MLP neurons of a small language model. Each row is named by its layer, matrix (gate and up: input weights) and neuron, and shows model dimensions 314-409. Each number is 500 + 40 x the weight over its row's rms, rounded and kept within 0 to 999. Numbers have three digits each. A neuron's up and down rows have the sign that makes its largest values positive.
A block is one neuron, or neurons of one layer that tend to fire together. After each block is what it responds to, as a language model described it from the Wikipedia text at the highest values.

L6.gate378:466392530513467516448542526459519448500516527438508454502556524537539450485514501429500534492521441468514509577436510542506519477549473510533437515503561518508456536413474533503495513474414487502513471508451449536456467567492506482514479510583564545565491518525475448500529488501507497458
L6.up378:508489506538459446546513446452514537443518508461501525516462460497498518472506520470492478530535555482402511545389458547499577567441453532440472519454535538470498553488449491508535473542536450475463512504547526505499525421483553551591456455527488531509532485504532479496546517553511479513
Table separator row pipes. Pipes and dashes in markdown table separator rows (|---|---|) below headers, plus weak hits on time phrases like "By April" and "in early".

L3.gate98:503592456559539394514537497450470497515443510506451476483394437565543500466483467619492494572437433577463456567457524536497549540518509530516546475480469466545494503508470509510490474567459541541447502491515505493460461556519528462460503515496507506586490526510520486550521486502508610487
L3.up98:492493510514455450507531495390511485524436543551490463526490486501491450540357531490482520605453462558501496522532481438496466396555578539434430507512505479451440578556542506529493472492449536446468487421490536549471543474511427490526532498536528549484434502478475528499505441524461516522
L3.gate139:567513472457569426426503492442473512567478462438458500514454447486506565459481495495447463521480519535499425495450541553508529457497528475476542442501471463508523497467454507464486523475516470521477487440529454514506480484541498455516524504560461522496477602433519495576461506487420511493
L3.up139:497444465442534510519536523498445471555476495535474482551442475531492527505508549527518472500512492434457528562483474479430496442495541494633521523492554520477469455477601540478519496474534512454465548473504518523428515483486447525509576538487503408464565483525523545504572454518503546498
L3.gate323:513519512512514576550547538510492473529500539384486494464459473526637504524536497490513435461531453527510549485558490491552527493468528455450518510499513475450465495479537566505488392480518472461486442478453505561490491559496498538511509505574465520501508524474462535467504515533554528409
L3.up323:569510557504480462535582526456469463471494471472562566462521483483490596499472431573446523561455486515484535472590422537503520523502502469558565487421470519542485479498499477514489442452497516413505492481470441462518467541561534486537573461521438531484480533500439489461523463499524467476
L3.gate362:492464485468465528432538528530483485464508481437476574531428530453518543517538513474573535548526524508492481494532498527520545509564468487490520553553438533472524460474497553606511534537487526596405541522506528510451527483468503582459525535484517521434558509478497462470532457519503478466
L3.up362:529486496496458479469494443496491489541466459499479537492533495535517429492509449492582500506509431509487521474496587524495493449492456507482501448482496523582464450473450509515562532486490576503522515472484491494503439541527466447543501545571505474504504477513480451530525588522477533430
L3.gate598:461517521503553531514395451479531520541509558460507473528561494539549478419474530549513501501503430443408514460492517549540460502487573518477500460493467542551505537478512483565409444457547498538438516457472570489456537527505507412534480439490496440451563523446471501539482507516459496484
L3.up598:482459458423419494509456501464505513521487485451497518477542425514567540472500511477462463528492494505485488494509497492371501534551484497457504434485499491471377529483527462541512580444489482529561504522561475505560477452486412580457558493495427472480514552404476474543504488516440447432
L3.gate609:455532578445518517579531484399521444473456572411542493420543524536457572525543449495424423503513553459472573526558457578506495519471512501499492496487496461542523477517523483511513500549498465496418561491526448543498495538529478485544537517506447487560480526479465497531474536535537541484
L3.up609:502488459513474500589446492530428442550521522468567556400591474484484540518477437484474556513525448472529567410502562574477551520505503458483562508477443442433538483471513522436446575476497537526502484537508525553523455518506476515510563531477494486536504474479475425528532541518467498433
L3.gate629:486578422487498483422442530558504542560574528532527458457502507508518493482457534414533471502497517437495480501473476503477519573468540515557513507475575508529489547478453489512508579550542500422440492483509481494518448526467540458501434509499472531581557488532469585518544532456453522488
L3.up629:447492508456494493555534509540480494583506565478570462493492458511559485476465422488484489453456560512498481499488473529532496523550582495541522489542455479518509405475499403524528487549421506510442496454577413510571567470498513496534484578570490440464463554431482508501543522559464486464
L3.gate1001:513510426439473447458531488519533504460499420534514416515513464473505513480535511515533514509408568566491503517413536465575510505499460499506504500513516481525486466492536525533580543586413472559548556523499514509504515477511524572492499477478474522498510509519555494452476491478490536466
L3.up1001:469456460499501486483429426490507480522448511497518590468514502498556527565519472449517490464533472426446475587528489498496424471475442486589480462397422533440524423475502566460452465512427527555471539504504461532568502469507487500505531478574521619467494500501444445486536476516514486509
Function words before organization names. Mostly "the" after of/for/by, and possessive 's, where a named institution or title follows, e.g. Institute for the Deaf, Order of the, BBC Radio 2's.

L6.gate567:502539518570563546394481432508533436443422542425474488569445464539542519484513532513546506514484438482543569467527499518445541476520487432565443543436589533481499410513477477498568510488511478514509461535481476488511494533495470486541399540511555485504472490552480492577545559436508543497
L6.up567:576482528466559520505547503496469437487490519412497534506494529507446497542465539526528458486516448537472536554547449483551543473491462493444450515460512544515436460475489551518513548456505432498501397503461489521503510533563511527410526572514548479551528512507577523403503474504488484448
Locative/rank "at". The preposition at introducing a place, event, rank or value after a verb, e.g. debuted at number one, died at the station, at 1.5%.

L5.gate45:534482486476519513473552506491466486492442542456445557531461489493432480486536475533525427468451590512493532466532478548545515546481507524468466527464530533492543497494494525534437460547541552451579442512559528513497513564561512553457479490445462402423487445474507489506561533491521500464
L5.up45:516544437553528495471524525490508474508482472592467534530449460521427486478521436503540426484499576447505507446486564496541469481454460521516505548462501576507538495489470443605534505550548499502461486442476517506496428490437504486449497477511446478429508541411486501540520505498447471431
L5.gate106:500523462451488525517506512530447565447508487426542538438503543520448521490474541469467507481463467431545547513539540533492454592451519428422518467467488466457515391504470502492504359446531509516417513486507444545523485530493493487526522466477475497458522463558531470482548548552529565405
L5.up106:548538504524576483494429455492461524483500503490491470436542487527531511471490530549556489572462505449464444497511489504499514544495538498538526482579502460534456547496464458576429488406477509468549439525457529499516505487514509589587464478496492438449485520453441483534495455490539520455
L5.gate163:540584557501516482473444446489468494486530510491515508446426478504492508530526518507565422461520502423456582471445530555478525507550476463491552563515466536477524552481475512598500488431495488481476533512472516499463484487490529530476508522472515545441534465473476552555560389539487598500
L5.up163:506497462519579571441439500476517453489530544478481542480564562481562503469457426478524590450501567486585457443479551489524487496540509536516550432533553520554566496604478520559466529602471481482596467394512525489540466514483524504511481591442495574475514482474492428450559514517430495457
L5.gate394:510554396531544551484535484513485555500466521489596501442536493573509520494496529448511468539420485537518504471479483513480512580527505470472560518513507487501471562457555536519482401521486476544477561491452527456575518512507581581452509500471439474541531480509481517460457534539471514449
L5.up394:597508398491556517573457424522500488462563528477497541451514484583517539515489463508482539492499510433504523583538502463488568534512571531441516485475547460520502505493432534575503417542494491477516520486515488477507498514524535598543435504540584480520495562464547484465500518506459560506
L5.gate429:542502549415474462471551461546557563486526472447489527472529502503531486465541458416499518414450547487419457452501481470508480525516523503530544466537480553488466538511527618565557454533465588474484510464569562507450572557464491507442638542503522487435506587548513546437515539530446493510
L5.up429:467467462527498476494570480527487489438534473444568542441546563557541485561430567619509549478482528437489505454497482471472472476506523574522480517474562499510496547528498487534493396526493537507514504472539502546510552498505452483444465579488451544528484496515511502488485448543468468470
L5.gate497:488435499532477588467509480515492510509558499489615493509566445420515528513485460538474558548451493460480540492593524548478562501494503486479447510497491538512493535500393546501420488500490520553549508513501464446541530475523512491470480484497491540450474455513506556496469542529445471433
L5.up497:445536502420457486507496470498532560550529532497517515516625469490493486557524481587516576442480553542507556492531535494533556501505423514495511457512498506540557489475462449495467513496475439467510421591446494473512544478487487500525386529516451528525456551446569446529513453479477537492
L5.gate730:520537407608492526411501551536458516505521536481530526520463460536492506481496462469536537497444533484531495466473545494479521503471551535502554556489548558527465509502451507541522504412505494471534506500466488412499534558498502507502469584491565535500392555561451532507521507558543553493
L5.up730:534586552459522490504483577508477452532559515442506601467530535547530506545487444521540510469533464478501544436576413563489389485554507498443504394456499492481467556409480495511474465521483471462550472434479531449467474485551482511541457482528514439533461497480553497473461513493514469472
L5.gate810:539499481557445574519503481578531477479506537533520520478574466455470494529461445498518425521413469545422515470592516453553505515495538534445478488510507520459520476488496553491609542461528446507479430503554541523475477512541473474474559488519533511531529575513506487532576530485532504424
L5.up810:522563512490467526547475450506459436535494510478540505494532490522532457515441538554511494550485476487443471481560567492526508506508498461397503500466506483535490484505489545517524565509503502455566507512480440510580512454480541486481508484450465569499486521585466434548512535524457522534
Definite article the. The word the (occasionally The) starting a noun phrase, usually right after prepositions like in, at, on, as in "at the University", "in the summer".

L3.gate183:473490462568453490489515451484542496512520537498456474553501518510478557517467547547578450459443470478546511509512475485514445508499502497539458543569501472525513462433544493454503522495562498466549556445622536437558457444544501488501418494495509525480508529522507469476517544477490466543
L3.up183:569531516499490547413470450487492476490484548555541530414481548564502515477401507518510501485494432500510538460480526570539462477513471460491551494488511497534461545434527498522480585422551480527539556490423597519444496443497474401446498441394503538463497489546536529511515466543487494565
L3.gate344:406439526556491487477547480561426480523487537479504502494500523515512474536472531463546464493520483484552463572441511465512493437510453506588494531551501510452478548526473484529479460463490551455555553454513519513532453504530534443494438430509545450582469554485484481515535508508528595504
L3.up344:431498508441459467519466484449490520459443461550518452479510467512427489502450494456517527506509491531511482523445492562469492582516562517588579481506480442451427488472544479499440556511532515443583537495476471463533446459484489521510428477473456518537534509528494532557497614561500472550
L3.gate347:488508487508491477560496441502456451459444487539481424495501516454447438478452447516523518501497513488439536463466517526511523607487465520548495483470571509495471483486567514484482454528555471545469459530456440489538469470489450517457530481567467572527521524537527506573431476508476488563
L3.up347:476546544484461420465510407514540453488476451544498466497461535497467518467457494454547463472487523529456539486453491478524557508463507460487488481469599578500505446490556441543499452491480530516589597473469556538523431552463514462536543546492496498447529550540578521528497460499485467470
L3.gate624:484494467465516545518476521508501443509544497513488492484522520487494496497467546455429454505489498562472533467543516552467530555390467456476480559537519553520472493469463482457448612530477477431461456471532511583483531503480510473535564524483537472420476578504507511464525461455444454581
L3.up624:512540452528493483529498503499492504453420508586486529517524521488487501536433506452452504505530455558492500505493482473476584520497511493527460483470450537450464506522495463444553526580459519514537529371514516459512542474513531510479465529532587546493529479491582435529531521458449503510
L3.gate739:476466488501505578496503470510509510515527461450498501533519492504505480521484575458518467487423448470460484551504499510509544516457452572504504470503451519445578556488508534506453470508483515446478476469423483457471532429492432462524463507449518494566534555520560449481481499535514574482
L3.up739:530554521548559532468619490483477470508504519521435437545454508513526497518533470525561501464514451461482492532492447515488551450529475490486531558487480522473506508466478502442503500545577467510526463542471456520499581493482489505511512488506530553478541490521387506500454533535531505482
L3.gate782:506566506584512540565475540533506480520570549512439521404464528481509526437487501457513525447485466503450516485479499535513449455511519539566541495508560538471508553526611447512507488482481556486540482454499581464500470476527514539505467508479489591489491420555468508571515502554449494543
L3.up782:480447535507538473505559454509492529519537535512487504482542531497434432503483556583556554507503523585507569554520500527525477503493453495459518462526502502520492511463523460484474473503431530525550468501505469440538416547448468482489506523475448449492500514576467599525488503515493473439
L3.gate860:498429574550436506465513450518466542416494518501534582470481469508554519452527444446487534495430534600446488605500488534558438496519535496557476499454458558474447536490512441422493476505475497502571529465500502476502483468527548539447546559489547487477521489509556481518471433491482487582
L3.up860:506499494538422475479487448497483452470539530487456471494523497469456491552527493460494565530567512580451505497485507510421407543514472462487526565501470502478484502587473482482491511540587466474482510482485441501580464489439510534459523463474508513481531463573431514525437514502478549565
L3.gate868:484540494413440517548471501538358504493463412517495505537553545487438507428459514432470541486457535556498488517464517527459433457538526544497505477498460555445542522529570513568572481544600457516517497407562445590530517440462560479521457509502549552508515502504516509542465533441527544550
L3.up868:493498476520489560461522449412457514557507486507524480485518500490455484458539496493511538522516542504529481530507452541429542550545556437460419473443462490475432512468485514454449451553554521427472510552499457557546554474482527410503536505437527581477440559520534517506521493491501508610
Table separators and role "as". Pipe characters inside markdown table divider rows (|---|---|), and "as" introducing a role or job, e.g. "Edmonds as Georgie", "worked as a plumber"; also "it was".

L5.gate56:511507465485508461498522536501433533458518468501531536528467474425503514519462541411524490470466495465533493523490482483431580574498464486526473484549461480471461516504502436515497478506465494493512447494433475496473519449484523515481512522519457570533515534538518535550443552494495493481
L5.up56:452475486542536494438490482547541559602502443549524492511461541559472428477408513502545507520438478516489560505500420458487432469461516497490493489494483510505514524509488522466424510498424461459484527465447507554435486496538448396484506504579565520506426463489498441446481504491472464490
L5.gate73:492533469429480483550453473590410454501506509577448540431516477579554518503556416540473533535520510521429411502510569506576507547500426515534548477481497479472486523477445509535517620531515443542475471489459500496472550513496485542511475541570512510446539485535501516523470528532449559461
L5.up73:475497564440469498491479444476477593514475507483568575550523583535413482446559476547490479504519504547449503533533480498535516576445439558482463589476516470489493503551517499500502490449465548493492533444451533477517522514537507491549443550520509499532474526503459505499537475549517536473
L5.gate180:499444487529459520433483430510477545537465521461465528518564505529452508497442492451506443542556544469442522551566522561469541547504507543552499428491437486450460481469548440501448525525514585469475468447411551480483507494545518457481552520488517484501597456499534521455472495499565512482
L5.up180:526390461469494579485562449500479508528555487432508435462462546524514528493384486496563485584553491500569490549471455549491482527433485452539509526470486505489473427535522483487504478504504489498509498564496445473418577544521537454497533504502550474555534520438543495522505507516543490555
L5.gate261:494529498487527482454492491501418479490507403432504529490460483541437440518520471443471479430511513519397537604484497546460494465499492472471464519492490536449494595497429490542499589488525534484495476545483424548524454528503566435531509423515568498516547476521454475540461495505489504538
L5.up261:526491521504542524514517536533512534546467542478513501496533550482492477527564475571506459425395514518415511455485474536541457516541483470495534466507492523418447503575503479614553522521492586462505547573516491543457478547447504494502529545567471576577577510501492452520477538486487559420
L5.gate557:479535505482505479470516462485554432537579553466444537507518471508517509468469532485553528494475503545522571492508547523578499571566508504498513515423471469505551520589410574537496514543505471518471601429440503471456521495471576485513467469523514471478508523523503569577441479473444544511
L5.up557:456500502499509531455421507493472514551506506530500508426482534456525514451576522499582468443544622608505537515438503579580581532606505530479494585550459506466442447510485502562480463523550441559475549515469488510445546529542478518487527515510518447482448498556428553520486497527452515536
L5.gate906:542501480484546495503459547504479508510501546496402499508563364469540540518543489486426532535466529509458536534477461478481478507580463450511460587482512465496496505539477533482470517499475441491552457515457490463474493501533450537445508473574457550487501455458494491509514447502468531455
L5.up906:494548530561504569515518527523516503561519601496414499490543398558532459469565553433447424521435562434487504478470467525535448492443411506548531534477526500528440521590521557465442549540470407477480530488498508437476514429497495443487501465612490508487504525560495443578547480459452560587
L5.gate920:575477557405491420463544517493542507482523518525517434528502517535532490456493478481533557447549511560499540519443573541505501544438508500492526524434537506509451452447483521542518574515553455509486548462454497408551438533538470469518482491522477508532514503425499499526524436486494482457
L5.up920:534429485554506566469535445492544502485478514505457481487540524500447437477498406482519517434593516447525476428541551533503481421503517498499491425540491456463546484499518494540476521435520472485480514523499483471481561593501495618531554528543527538477512459527551474548608555491536462519
L5.gate1132:497443555527479466490532504472429502464461527493525527542468492513486531509475585507438536420506512528477583460459531555502500455505504486435502477439492490484577527535485443498534492504381475481569493494453500491527520535507469441484390546510507595449472565454469453485483522487521497446
L5.up1132:516433487479531429479489528486465482464519536486490476545492505520521491537547553436573517507516508502538524517490526593510579490493492487490488428496525503419512508528485507526460554538476484472502483485608504444577530472491553510504462517476541518468400500581413518443528521473582523445
Table separator pipes. Pipe characters inside Markdown table header-divider rows such as |---|---|, plus weaker hits on mid-phrase function words like the, this, well.

L5.gate16:534520461532490510526499504590546509514477494487533488504492510538475554483473500533422517497433506521481461496534519549498525532467466490507530466501502474521554509463433479513482544523467463476536485501574485497536564590577539414430516489520471433491492532462516544499465499459515493465
L5.up16:488479401556496493547442521519517505506528494512476465507500473425525479411525470572470459476471495393501517475488494594511480566498519511528542527448487505534532534468478490517484510530530437507531485492498568512500552479522500450421496493513495460450529561553541490490443578551477511458
L5.gate281:516498527464521477511467487526525443551516529493550484516448531516461460449521451522468442475524426436457530469499506490543439489453483512460516435513503474533500539495551479457529487502558513509497564514476551515474534449519483499516562464567494487491496461540501513524507563539557534491
L5.up281:443527518549500525526492480524575534558469449489509495550562555519558490461465491468488431509492428503487433484486515459509506501430464425485575476520483534518476483544551467452538452458491445504547494442552559516519479524568457459489519546540478452563571548469497607537532433444486521475
L5.gate361:501542518538476522506527528549548523488557468512512487515480497473548495416550575515478541533533493475454442599469476484511518578527381469531527467475467554539475484448510599489491568459533528486457456485548486479586501577519505551479521455516497525467516453445479538491427550466504564482
L5.up361:477504451419504459444446515507536468475541533493489476520566441516445519461526523502515536489499575453521546528462545511509471501483473533639481473498419530452483544496551482444523525496502500480478443522545456464498468518487540485463461592528419502489533516549522529580520526514497433461
L5.gate732:552564438492495514503468447492460489548566538484531456528537524555477446500515568484507467532493546550498519510490470511489522507513510450520532499519501450450523517441511453495576501471401513508497452427526491473519516445457527495457526551503529421560493526483519497513499448479496496455
L5.up732:521483532500481543488465488511496467438567554484544466373529540540516453477529496543489541508549478530464487564496479564529476470515527406469575507513507518493485484427506453438524560410486424547468448551515542481517555543592497565504520464511481438538504464470519472526539583487523480559
L5.gate761:585535510536483480496508475518477465531510502502505504483567472592484426491531576476528471552432529500482505524436519542450528465512546582517423526473469493550407495498462526512519529521505481503465440471542455491424497451496459476465508459500501477462491491547541469531460479497602570573
L5.up761:502525485442442480476514476482428569472552500508448474485484516488428424581473479419443463515505451486560590500455515470476538494544519553482441505453521535435463491521435558550523552477486473502491460474578478523475516512527463484513520476523455582499540522507524486534520485451473476465
L5.gate788:551503414562504437530445518536513545518466427538458486464476454466462435487520479559538463530510506557496460484537491461465578510518474498553483435525451531442499432520446558532519552489423540487522482479509536560525485456512485460466491468517533508524514451516509513476497595574475445480
L5.up788:553413456502528507491466501479487528536526526454521515461496492493531514471510486518488459607463543507517489490571524566526548519520548589560393449495490498452506514534446484469539534482467454527560409466498507496526532492466570498535492507489468512431446505514475528502465567456549498587
L5.gate1017:528495425429446528495549466478487486446450579483486440491500530537518452533485570498519566416517499468510420509515488536556539497581557487504517424538492496507479433481499481526489480504461456546465446460536439533562487508438548474551560512545474516476502433522456511530504502395462519455
L5.up1017:473532470519461549455476499502516493554595468477428528484490427490504467443441480435520495463450506512478500526532472464389498512526420476513546476502474491469525516498483515477458432593531443602488582487511499514536506474511506537500529513480458464496452451490466459427493592508546505490
L5.gate1039:446493501481555485509466518543466548491461494504453462514474449494472448496497532534557502504555592444496486496524484520541477528486481491504490530495426552457517478536446550471424467525429498447492516449521489564514472525478504450531535487493409542507448510426453471540473462456438474469
L5.up1039:547554493466495496550513504585461439476509485544498465476488497556526544502546583535440471529539493541445527520495554477557482408446502491479584436502538512480447541493501581511488501494466542535489467548519491526415489555500451565492554554440461478456584480563543575537482506468431506445
"one of" partitive. Mainly "of" right after "one" in biographies, as in "was one of the first"; also prepositions, "appointed", and "led" linking a subject to a role.